MLP neurons of a small language model. Each row is named by its layer, matrix (down: output weights) and neuron, and shows model dimensions 64-159. Each number is 50 + 15 x the weight over its row's rms, rounded and kept within 0 to 99. A neuron's up and down rows have the sign that makes its largest values positive.
A block is one neuron, or neurons of one layer that tend to fire together. Before each block is what it responds to, as a language model described it from the Wikipedia text at the highest values.

Description: Opening pieces of split words
L9.down855:58 83 50 43 64 36 44 72 52 40 32 41 45 70 43 73 50 65 29 63 29 42 26 20 49 44 52 63 36 45 40 35 43 50 35 42 52 03 40 61 54 59 44 37 62 26 64 67 38 00 72 41 39 50 65 43 70 40 68 72 57 50 53 55 41 51 46 46 78 20 51 50 52 46 64 43 46 46 44 70 37 47 53 34 68 44 38 17 50 68 01 40 28 44 50 48

Description: Scores and large numbers
L2.down41:53 69 66 74 65 41 38 51 51 41 64 47 58 49 43 36 81 32 44 33 48 18 50 51 66 21 36 60 33 48 51 43 51 39 44 38 50 46 63 48 66 51 42 52 18 69 53 71 39 00 63 69 54 41 57 55 38 60 77 48 76 87 46 58 51 44 53 55 52 27 43 65 37 25 70 62 34 29 55 53 49 22 30 51 50 60 52 42 37 50 57 44 53 76 45 73
L2.down246:39 40 44 50 51 54 41 34 43 65 46 76 49 48 58 67 51 77 66 65 41 38 44 27 34 55 26 33 46 55 40 37 49 28 83 63 71 57 60 46 46 43 60 44 22 63 45 56 33 00 42 57 42 53 52 60 54 93 48 58 66 56 64 85 43 43 40 33 51 37 62 57 52 55 54 56 39 60 50 49 41 54 65 28 43 32 52 72 53 73 68 48 58 50 51 61
L2.down323:40 67 41 62 31 53 48 60 70 70 40 64 47 59 49 59 30 43 56 56 54 60 40 60 60 49 40 45 43 31 62 07 44 58 50 41 69 47 69 58 60 50 35 76 24 46 50 54 19 47 45 63 61 53 50 48 55 45 48 39 49 52 59 17 50 42 26 61 77 61 57 26 50 38 36 62 60 30 35 77 40 70 61 66 53 51 30 47 41 50 66 18 55 35 38 62
L2.down414:46 29 61 40 41 49 50 28 38 65 48 60 62 48 58 42 81 85 51 69 45 54 57 25 49 63 32 35 49 30 51 64 62 36 86 56 63 54 61 43 37 48 48 38 44 60 53 40 25 30 45 30 44 61 82 55 57 91 63 45 41 55 36 69 53 72 56 41 56 39 62 61 40 70 46 79 45 45 34 54 60 48 67 30 50 44 67 78 61 54 56 37 55 50 51 47
L2.down475:42 60 51 31 74 21 51 46 46 61 24 46 40 50 20 43 52 72 58 99 50 28 21 47 60 61 77 50 55 46 36 97 77 40 51 47 51 41 45 66 55 56 34 41 43 65 53 55 33 13 37 54 33 47 51 50 18 54 51 46 58 23 59 18 39 57 58 36 45 69 28 39 75 58 88 63 48 47 63 03 50 69 50 56 43 53 53 59 51 53 52 26 30 45 69 37
L2.down777:38 44 83 54 50 56 55 81 44 57 63 64 63 63 65 59 40 63 53 64 37 23 39 30 44 65 70 55 44 64 60 37 69 26 52 45 42 57 36 74 55 80 45 40 34 54 62 40 60 00 45 57 59 49 72 44 58 26 65 52 41 32 52 19 65 46 42 57 62 63 35 51 54 64 88 28 60 66 53 44 31 45 29 83 66 45 53 55 44 48 50 62 72 13 80 46
L2.down913:48 71 65 27 41 42 36 61 61 36 62 69 30 54 64 50 37 52 47 58 32 10 37 47 26 59 42 44 60 58 58 34 62 41 76 33 54 46 48 42 59 51 62 62 28 36 32 64 45 00 29 61 49 49 62 58 35 58 37 45 70 60 44 55 56 36 79 45 61 71 68 53 33 66 42 53 41 59 51 34 65 50 50 60 32 39 36 64 44 80 57 31 49 73 55 76
L2.down992:20 65 57 36 47 50 54 16 70 29 60 61 27 50 41 36 39 50 36 53 14 64 52 71 79 54 45 58 33 25 48 53 36 52 74 83 66 73 48 58 38 62 57 38 39 70 64 55 38 00 37 43 37 60 65 57 54 70 75 49 43 63 38 77 43 54 50 64 40 51 50 35 11 50 34 60 51 58 61 42 53 21 53 40 51 60 46 62 60 61 50 72 66 44 47 41

Description: Foreign name-initial fragments
L2.down144:74 43 35 60 74 44 59 46 56 52 68 51 34 48 22 74 81 39 36 25 30 51 54 34 37 32 60 55 37 30 48 58 54 71 71 42 68 37 53 51 29 28 79 40 52 39 43 41 66 00 33 36 34 50 36 29 41 49 60 70 62 62 70 74 30 65 44 43 53 40 58 45 60 55 75 44 08 40 35 63 49 31 42 63 64 38 66 59 51 68 64 47 61 52 56 66
L2.down236:50 45 70 65 63 56 69 58 45 42 43 19 59 52 22 66 83 67 43 53 54 09 42 44 54 36 74 66 44 68 49 62 35 71 32 47 45 46 37 49 75 21 42 52 67 47 39 50 06 00 55 48 43 44 27 33 68 70 80 38 12 68 86 66 47 39 52 35 54 58 45 27 50 81 56 42 47 71 46 50 41 21 19 51 51 26 64 49 42 49 54 64 44 25 55 58
L2.down267:66 27 41 49 40 50 43 46 50 55 64 61 57 22 46 58 73 57 55 51 41 99 42 46 51 54 41 48 49 66 50 42 76 36 51 37 38 41 55 38 63 52 47 44 46 34 71 64 51 00 35 44 42 45 61 55 69 66 49 57 60 56 44 55 36 26 46 50 53 48 34 38 45 48 60 54 55 34 43 49 45 37 57 47 44 31 44 60 59 61 71 64 66 58 45 54
L2.down409:50 65 40 49 58 66 46 55 54 60 64 44 51 54 51 65 56 51 35 51 64 44 30 53 47 41 59 47 37 57 53 70 41 68 56 70 57 50 34 39 44 40 66 31 62 57 31 63 45 00 61 45 64 42 31 51 61 56 59 39 21 45 60 62 37 55 45 57 63 65 49 46 48 55 82 42 45 24 65 61 56 47 34 58 36 38 74 55 38 45 43 41 34 56 45 22
L2.down651:43 48 34 31 64 35 37 46 55 54 33 53 48 39 37 52 55 58 33 46 57 46 70 56 63 54 40 51 48 56 32 69 18 48 38 57 71 59 37 59 86 26 65 42 57 30 38 44 72 25 50 56 53 49 15 42 56 42 50 43 52 51 71 52 44 38 60 50 51 38 47 44 47 66 65 59 44 51 44 50 41 47 41 26 43 43 42 72 37 67 43 68 64 46 65 87
L2.down727:64 33 47 46 36 41 44 38 67 71 35 42 50 30 38 80 79 40 47 50 48 38 70 45 80 55 60 48 37 42 64 79 47 54 45 39 66 37 57 44 48 57 40 44 48 39 37 35 69 00 55 46 35 65 40 60 40 51 45 41 54 53 84 44 62 66 22 35 47 49 63 28 34 68 52 31 43 50 52 71 47 48 36 33 34 52 56 20 43 63 56 46 43 37 30 36
L2.down871:60 33 50 61 62 62 58 41 42 42 74 70 27 51 43 30 40 23 61 63 48 38 48 42 51 46 54 47 34 41 77 34 35 45 36 45 66 51 57 59 61 13 74 64 56 29 21 36 69 45 59 42 45 36 35 34 70 41 72 45 23 33 57 66 41 52 22 41 37 47 74 89 62 55 46 08 32 61 83 68 27 46 32 68 65 21 43 55 41 49 74 76 12 45 46 37
L2.down952:43 49 57 54 57 49 58 44 69 52 46 56 59 48 55 75 48 58 19 80 56 49 59 37 53 53 61 59 37 49 41 87 59 37 67 53 50 54 49 58 72 38 59 37 54 47 27 44 52 00 34 49 49 58 26 68 32 67 57 36 44 73 71 45 41 67 40 33 59 60 60 64 24 55 69 39 30 25 61 84 58 42 24 48 54 22 64 33 39 37 46 38 38 25 68 10

Description: Final digits of counts
L8.down77:48 33 56 58 48 16 36 39 25 48 17 58 75 45 42 40 39 43 52 50 42 18 54 29 58 60 50 51 51 37 55 39 52 46 61 54 62 52 24 58 39 58 58 65 47 56 58 52 27 00 63 42 30 52 24 44 62 75 57 52 42 71 69 64 48 23 44 24 44 34 53 52 27 80 29 55 27 58 39 49 85 57 57 53 39 64 68 70 42 33 54 35 49 55 58 57
L8.down138:24 64 55 70 33 36 37 86 51 45 46 36 56 46 35 48 70 39 66 48 35 42 63 25 32 48 27 34 65 53 37 28 68 31 57 44 50 36 40 60 63 16 65 25 48 44 70 46 54 66 82 24 49 62 49 40 63 75 33 48 46 58 54 70 47 43 56 37 47 87 67 66 43 46 72 53 70 49 51 55 33 28 41 44 42 57 38 61 73 52 49 52 72 52 67 58
L8.down349:61 48 56 76 50 46 59 52 31 55 48 51 21 26 52 39 60 63 73 78 44 67 76 42 38 67 36 54 65 54 15 62 28 60 76 82 35 55 56 40 49 54 25 41 52 14 59 66 32 56 50 48 75 76 65 73 77 72 68 38 36 51 34 46 50 40 45 63 38 40 81 83 59 52 31 39 54 53 21 66 45 60 83 40 22 60 37 57 54 76 66 56 62 46 52 65
L8.down497:41 52 51 56 50 56 49 52 37 54 53 58 53 27 69 26 58 73 64 68 45 63 45 20 42 36 44 15 56 63 43 59 36 50 47 56 51 42 52 35 30 28 30 72 71 70 47 38 13 45 41 39 54 42 62 55 31 29 48 40 39 46 41 57 59 67 46 56 71 38 36 58 33 34 65 68 30 45 53 49 58 34 59 43 42 35 45 59 38 63 44 46 33 62 80 84
L8.down529:71 53 90 14 33 49 52 50 44 72 30 47 47 37 48 53 68 51 55 62 31 72 43 42 36 44 69 68 75 58 69 74 69 22 71 46 69 55 49 66 28 59 43 48 76 49 37 52 50 60 58 53 46 47 46 63 55 66 69 38 29 60 39 58 54 35 45 54 40 29 72 52 50 76 51 40 47 45 39 67 36 39 63 30 26 51 41 54 41 62 88 57 52 13 76 59
L8.down779:82 57 60 55 42 25 30 47 51 44 28 69 67 47 59 43 51 59 51 50 62 55 63 47 63 40 42 32 74 62 65 41 51 37 39 39 47 43 54 50 26 57 52 62 70 34 53 44 40 33 63 40 30 42 58 47 69 63 64 60 45 37 33 46 36 45 43 30 49 37 26 57 47 58 57 34 88 58 38 43 61 62 28 22 63 48 64 69 60 63 44 44 47 35 58 37
L8.down907:66 35 38 48 76 64 45 49 55 54 44 28 68 47 28 41 41 35 64 65 39 29 40 51 45 68 74 49 51 63 52 69 53 52 67 46 16 30 39 52 40 69 58 45 70 64 82 68 63 08 62 43 47 38 63 54 77 67 71 38 85 36 51 55 82 76 35 55 90 32 60 46 44 27 68 47 40 67 43 39 54 80 33 77 50 45 67 50 61 26 69 43 60 43 43 55
L8.down1060:61 29 32 40 55 54 67 62 80 61 28 68 50 36 36 53 65 70 31 73 37 35 70 63 62 43 50 35 27 51 37 54 46 61 36 29 39 37 31 53 57 28 52 64 49 54 31 42 63 54 60 60 36 68 54 72 56 43 49 16 61 34 59 62 67 62 63 47 70 37 36 58 52 57 84 61 56 43 33 69 43 35 56 50 49 59 63 39 27 65 50 23 37 51 39 75

Description: Foreign name fragments
L8.down377:60 51 66 61 30 29 60 40 67 67 34 65 51 12 78 66 53 65 63 49 76 40 48 46 47 26 57 60 55 70 81 27 75 38 67 28 45 56 65 50 44 56 35 21 25 54 48 99 28 42 52 55 64 70 49 70 71 31 56 63 36 94 49 70 18 45 58 62 54 53 68 69 50 71 74 64 28 37 35 52 70 61 46 53 60 46 54 66 50 70 61 79 52 48 48 49
L8.down421:68 77 53 64 45 26 57 52 63 48 90 53 37 70 69 38 50 38 51 38 45 48 73 51 47 46 45 63 48 47 51 32 57 35 31 24 40 32 37 31 65 61 48 48 69 31 43 57 25 44 55 46 41 27 59 72 55 62 57 49 36 46 51 41 50 54 67 40 21 27 58 46 28 84 38 44 46 65 48 61 40 44 28 52 70 41 46 64 57 48 55 38 63 54 54 37
L8.down455:24 52 52 12 32 55 64 33 70 36 45 45 38 75 52 30 76 54 50 50 40 13 38 52 33 61 38 30 54 32 32 82 27 59 60 62 51 62 54 47 67 46 34 00 60 68 36 52 63 56 39 48 67 40 34 62 35 32 62 50 46 35 42 47 25 30 51 63 80 69 27 48 67 59 43 58 31 29 32 49 54 26 25 48 30 36 43 69 66 35 57 59 28 41 63 71
L8.down600:55 58 56 44 13 64 51 44 89 43 29 44 86 48 22 53 51 27 40 64 52 36 76 51 56 39 37 69 65 59 61 57 55 46 42 20 45 60 54 64 46 41 48 41 78 44 53 51 48 60 62 60 62 35 43 63 57 35 45 83 63 36 61 59 44 32 60 55 30 45 28 62 56 58 31 52 57 58 26 53 50 39 25 43 49 46 63 55 54 38 37 38 40 25 48 76
L8.down784:35 81 34 42 63 48 67 70 38 43 49 57 64 39 47 63 64 54 64 41 43 45 50 32 22 62 61 38 43 45 61 32 72 48 09 26 62 58 31 82 49 41 16 59 73 58 19 43 55 48 68 38 57 51 44 48 38 38 38 32 52 60 35 60 40 61 67 67 45 44 68 56 38 23 54 59 42 47 63 76 37 37 36 39 55 54 69 47 41 47 56 49 29 29 53 60
L8.down795:46 22 69 60 57 80 63 35 40 22 99 69 59 70 41 54 46 28 61 24 69 62 45 39 60 38 65 57 37 67 19 40 43 44 88 31 52 38 51 59 78 54 37 55 65 68 60 26 43 47 23 52 51 49 54 59 45 57 31 63 52 51 79 47 62 64 62 66 41 55 26 19 42 39 49 40 73 54 68 42 36 42 38 44 37 63 80 65 52 42 37 50 47 44 61 34
L8.down976:55 50 73 56 16 47 50 59 33 31 29 73 30 18 16 32 39 52 56 35 45 34 66 40 43 43 64 75 41 48 40 35 42 56 69 66 78 52 45 83 65 55 47 54 49 80 60 81 23 22 52 40 67 78 41 30 77 67 63 41 72 55 50 52 37 49 58 61 43 67 46 44 83 54 57 57 41 45 41 50 56 62 58 38 47 35 44 21 43 42 58 26 57 53 54 51
L8.down1027:49 14 61 63 61 30 37 42 51 34 59 83 58 73 41 73 38 55 55 59 76 39 37 73 23 52 57 41 86 69 46 80 37 68 46 43 51 50 69 67 45 69 46 56 42 47 82 62 54 46 59 22 65 46 60 19 48 49 55 62 68 44 70 51 66 70 58 53 57 53 45 28 42 41 30 71 46 79 38 29 31 70 24 54 45 53 43 45 77 35 51 28 49 46 51 51

Description: Discourse connectives and transitions
L9.down296:47 54 15 39 41 42 63 61 29 23 68 56 34 14 65 49 54 56 53 72 58 82 61 38 50 39 68 47 05 20 45 51 33 63 29 38 60 45 44 48 40 50 55 65 43 51 53 68 54 49 65 63 45 77 29 40 51 66 33 43 47 51 46 18 65 51 40 46 63 50 34 90 52 62 55 60 47 49 29 64 53 31 56 60 78 53 41 53 66 43 87 53 58 54 49 52

Description: Example-introducing words
L2.down81:48 48 41 47 66 36 38 53 48 52 59 61 62 48 77 31 39 51 53 91 54 19 42 54 57 84 58 50 46 49 56 57 48 52 35 56 49 73 48 52 52 64 31 92 41 48 38 50 73 99 61 55 63 38 64 52 22 51 44 45 35 42 61 32 57 65 56 45 75 56 48 43 62 52 64 83 41 66 38 23 55 50 51 41 56 65 50 25 65 31 33 42 58 54 49 61
L2.down201:41 36 63 66 21 64 41 67 50 46 58 62 48 66 66 43 66 40 50 58 56 39 58 48 34 52 85 67 40 56 68 55 33 35 44 52 52 59 46 38 36 51 49 60 55 62 46 36 45 99 57 46 58 44 52 44 40 33 67 55 07 42 80 33 59 48 48 57 62 41 38 43 63 67 32 57 40 80 44 48 64 50 35 63 41 58 34 55 82 31 25 46 57 44 45 42
L2.down281:44 57 56 63 53 45 52 43 56 69 50 60 66 88 62 81 44 45 49 31 75 44 45 47 42 31 54 48 60 44 43 55 37 55 50 49 43 56 55 42 45 64 32 46 33 50 30 35 91 97 54 58 39 42 37 47 39 39 31 31 38 69 63 40 51 68 53 62 63 60 40 47 61 55 43 70 43 56 64 56 62 60 66 66 12 54 56 50 19 33 40 31 64 50 30 38
L2.down548:50 71 42 33 16 35 47 67 55 32 29 51 43 47 75 63 50 37 47 60 64 99 57 53 52 57 48 48 64 58 69 35 54 40 53 53 43 37 51 69 37 15 62 54 54 63 27 52 58 71 18 57 55 41 38 32 56 69 47 53 36 45 72 54 56 75 58 86 58 60 40 65 30 65 32 80 44 63 43 43 37 69 50 62 69 62 23 65 70 64 36 58 54 49 31 50
L2.down584:58 47 42 33 51 48 80 55 59 54 64 54 62 45 69 50 53 29 53 45 57 00 38 62 38 57 53 52 58 43 67 92 58 74 54 63 63 55 61 61 68 46 53 42 53 45 31 60 94 27 51 61 30 54 26 39 59 48 46 58 67 58 45 32 49 50 51 48 27 73 42 51 19 60 24 28 44 76 47 60 69 60 46 48 69 58 68 80 38 67 57 52 65 52 50 53
L2.down632:45 69 26 57 55 42 49 60 62 45 55 67 44 41 44 71 27 36 42 70 46 23 51 53 48 69 41 45 83 84 24 46 40 42 22 57 58 47 46 41 42 57 29 63 65 47 69 70 30 99 51 45 68 69 49 49 46 36 62 38 48 44 35 76 46 58 21 77 40 62 49 43 60 51 67 39 33 24 58 70 31 52 40 76 65 52 54 74 17 59 57 61 52 46 46 58
L2.down903:50 61 49 37 42 35 50 69 56 45 67 59 46 36 56 63 61 51 73 56 73 18 40 76 44 77 34 35 47 23 46 70 55 60 34 60 67 47 46 60 85 67 48 27 50 61 24 45 69 63 58 65 61 61 36 29 26 45 55 59 65 65 30 41 42 38 43 42 55 59 51 58 39 79 40 56 52 95 35 39 51 81 57 55 58 55 83 48 39 45 52 48 37 41 38 88
L2.down918:39 49 24 42 39 50 74 43 47 65 50 57 60 43 43 62 35 20 31 56 57 24 49 42 34 60 53 54 57 83 51 42 44 44 56 56 60 38 47 36 43 23 52 59 56 45 29 32 45 99 38 50 49 44 23 44 29 20 38 54 34 36 67 40 31 44 57 38 63 46 22 52 45 38 56 38 38 64 41 58 67 81 46 44 63 64 32 48 51 68 31 39 47 44 43 71

Description: Clause-opening connectives
L2.down123:53 42 52 21 27 53 46 08 25 69 67 38 52 46 75 60 49 44 46 49 65 92 42 45 38 25 44 36 44 33 51 25 45 19 39 80 52 75 51 45 62 25 41 58 47 43 32 37 49 96 68 55 47 59 55 50 29 51 34 40 40 72 47 54 23 59 62 43 52 40 57 33 59 45 58 19 56 45 34 29 59 55 54 42 79 72 50 44 39 51 58 54 54 28 66 73
L2.down311:48 80 46 65 34 69 33 46 45 50 65 56 61 64 64 27 58 37 48 69 49 38 40 48 51 59 51 54 49 52 57 49 36 47 60 84 44 37 49 51 34 47 68 77 56 47 20 61 46 00 53 24 23 50 46 20 57 44 50 41 24 54 65 31 38 67 57 71 46 40 34 62 59 51 29 43 48 90 50 50 60 73 51 58 57 46 27 74 48 46 67 56 70 79 58 47
L2.down341:39 64 48 41 36 55 50 73 28 49 60 59 37 57 60 60 60 38 33 49 58 61 70 68 63 64 53 28 36 61 43 68 67 59 58 37 46 28 52 29 71 64 50 69 28 41 43 41 56 00 56 46 53 51 38 54 60 36 38 39 61 51 33 45 50 53 54 42 32 48 23 51 66 59 65 58 64 46 46 43 56 33 59 64 63 32 31 63 41 47 65 36 51 40 51 56
L2.down523:42 55 54 26 55 54 38 34 46 69 51 72 60 28 40 38 49 47 49 59 48 99 37 49 59 45 45 37 36 39 56 49 54 48 47 87 54 37 27 51 58 34 57 56 67 47 27 64 08 00 63 59 37 59 51 72 36 43 42 43 45 76 57 67 56 41 79 58 55 44 52 41 47 56 44 49 32 30 50 37 28 43 72 47 58 53 68 69 49 64 64 30 45 83 64 29
L2.down746:54 65 48 54 19 51 54 62 27 60 43 64 76 69 66 41 42 66 50 32 09 99 42 41 45 36 70 47 32 63 63 51 56 42 60 32 41 56 19 67 54 63 43 42 63 45 26 52 58 00 40 45 34 47 42 61 56 63 47 33 53 48 52 37 53 71 69 64 44 49 59 55 42 61 42 62 45 37 66 73 72 40 46 40 13 49 54 57 41 65 41 50 44 45 63 37
L2.down758:30 53 25 51 57 75 62 46 54 62 71 40 75 43 69 57 61 63 49 46 39 77 71 21 38 43 48 31 46 34 54 61 54 35 48 53 48 55 44 33 50 43 60 62 37 54 24 39 48 00 55 32 73 54 40 34 31 51 31 63 18 26 53 49 47 56 59 64 70 28 24 61 68 54 58 54 57 63 61 65 64 49 62 63 59 49 47 54 23 60 46 47 56 55 62 52
L2.down795:50 64 22 32 46 48 66 44 53 34 71 39 71 46 58 40 48 58 34 49 43 58 78 39 46 66 41 34 26 55 51 62 40 46 76 49 31 48 39 46 53 60 62 68 27 36 31 63 47 00 60 39 65 61 41 38 15 45 40 43 23 50 29 61 49 49 73 65 60 47 47 56 63 82 50 49 52 39 62 64 67 57 62 60 77 51 53 55 28 68 58 46 41 65 28 62
L2.down929:51 65 40 32 44 60 39 44 73 48 51 33 60 42 69 47 61 41 54 57 47 91 74 43 48 54 59 23 18 35 66 63 58 26 61 62 47 73 47 74 26 30 33 74 37 42 29 46 47 00 58 52 60 41 49 41 50 60 55 44 25 48 53 56 58 52 54 61 68 38 33 64 47 61 56 63 60 74 60 45 47 53 71 61 62 36 33 59 42 70 48 62 54 44 46 80

Description: Predicate verb after subject
L9.down1064:63 48 54 46 36 29 62 42 73 60 31 60 25 74 67 75 42 52 30 68 48 53 56 64 57 19 41 49 42 38 41 66 59 70 24 50 42 46 64 64 44 26 25 55 64 64 43 19 44 56 40 49 52 64 36 49 44 46 60 47 41 67 61 48 38 63 85 63 68 61 45 47 78 46 17 46 51 21 38 39 47 58 52 49 50 30 57 57 35 41 54 60 65 73 38 77

Description: Score cells and mid-word pieces
L9.down927:38 14 34 48 84 46 74 62 52 40 54 60 43 61 39 68 37 63 47 51 47 63 30 53 65 42 60 43 69 43 61 23 44 73 39 79 35 56 35 58 41 61 53 56 59 27 67 32 61 43 53 55 43 58 45 71 44 32 52 60 38 61 32 30 48 44 16 51 58 63 46 32 52 41 41 40 49 21 44 62 56 59 64 89 38 31 30 72 53 61 38 48 60 32 59 66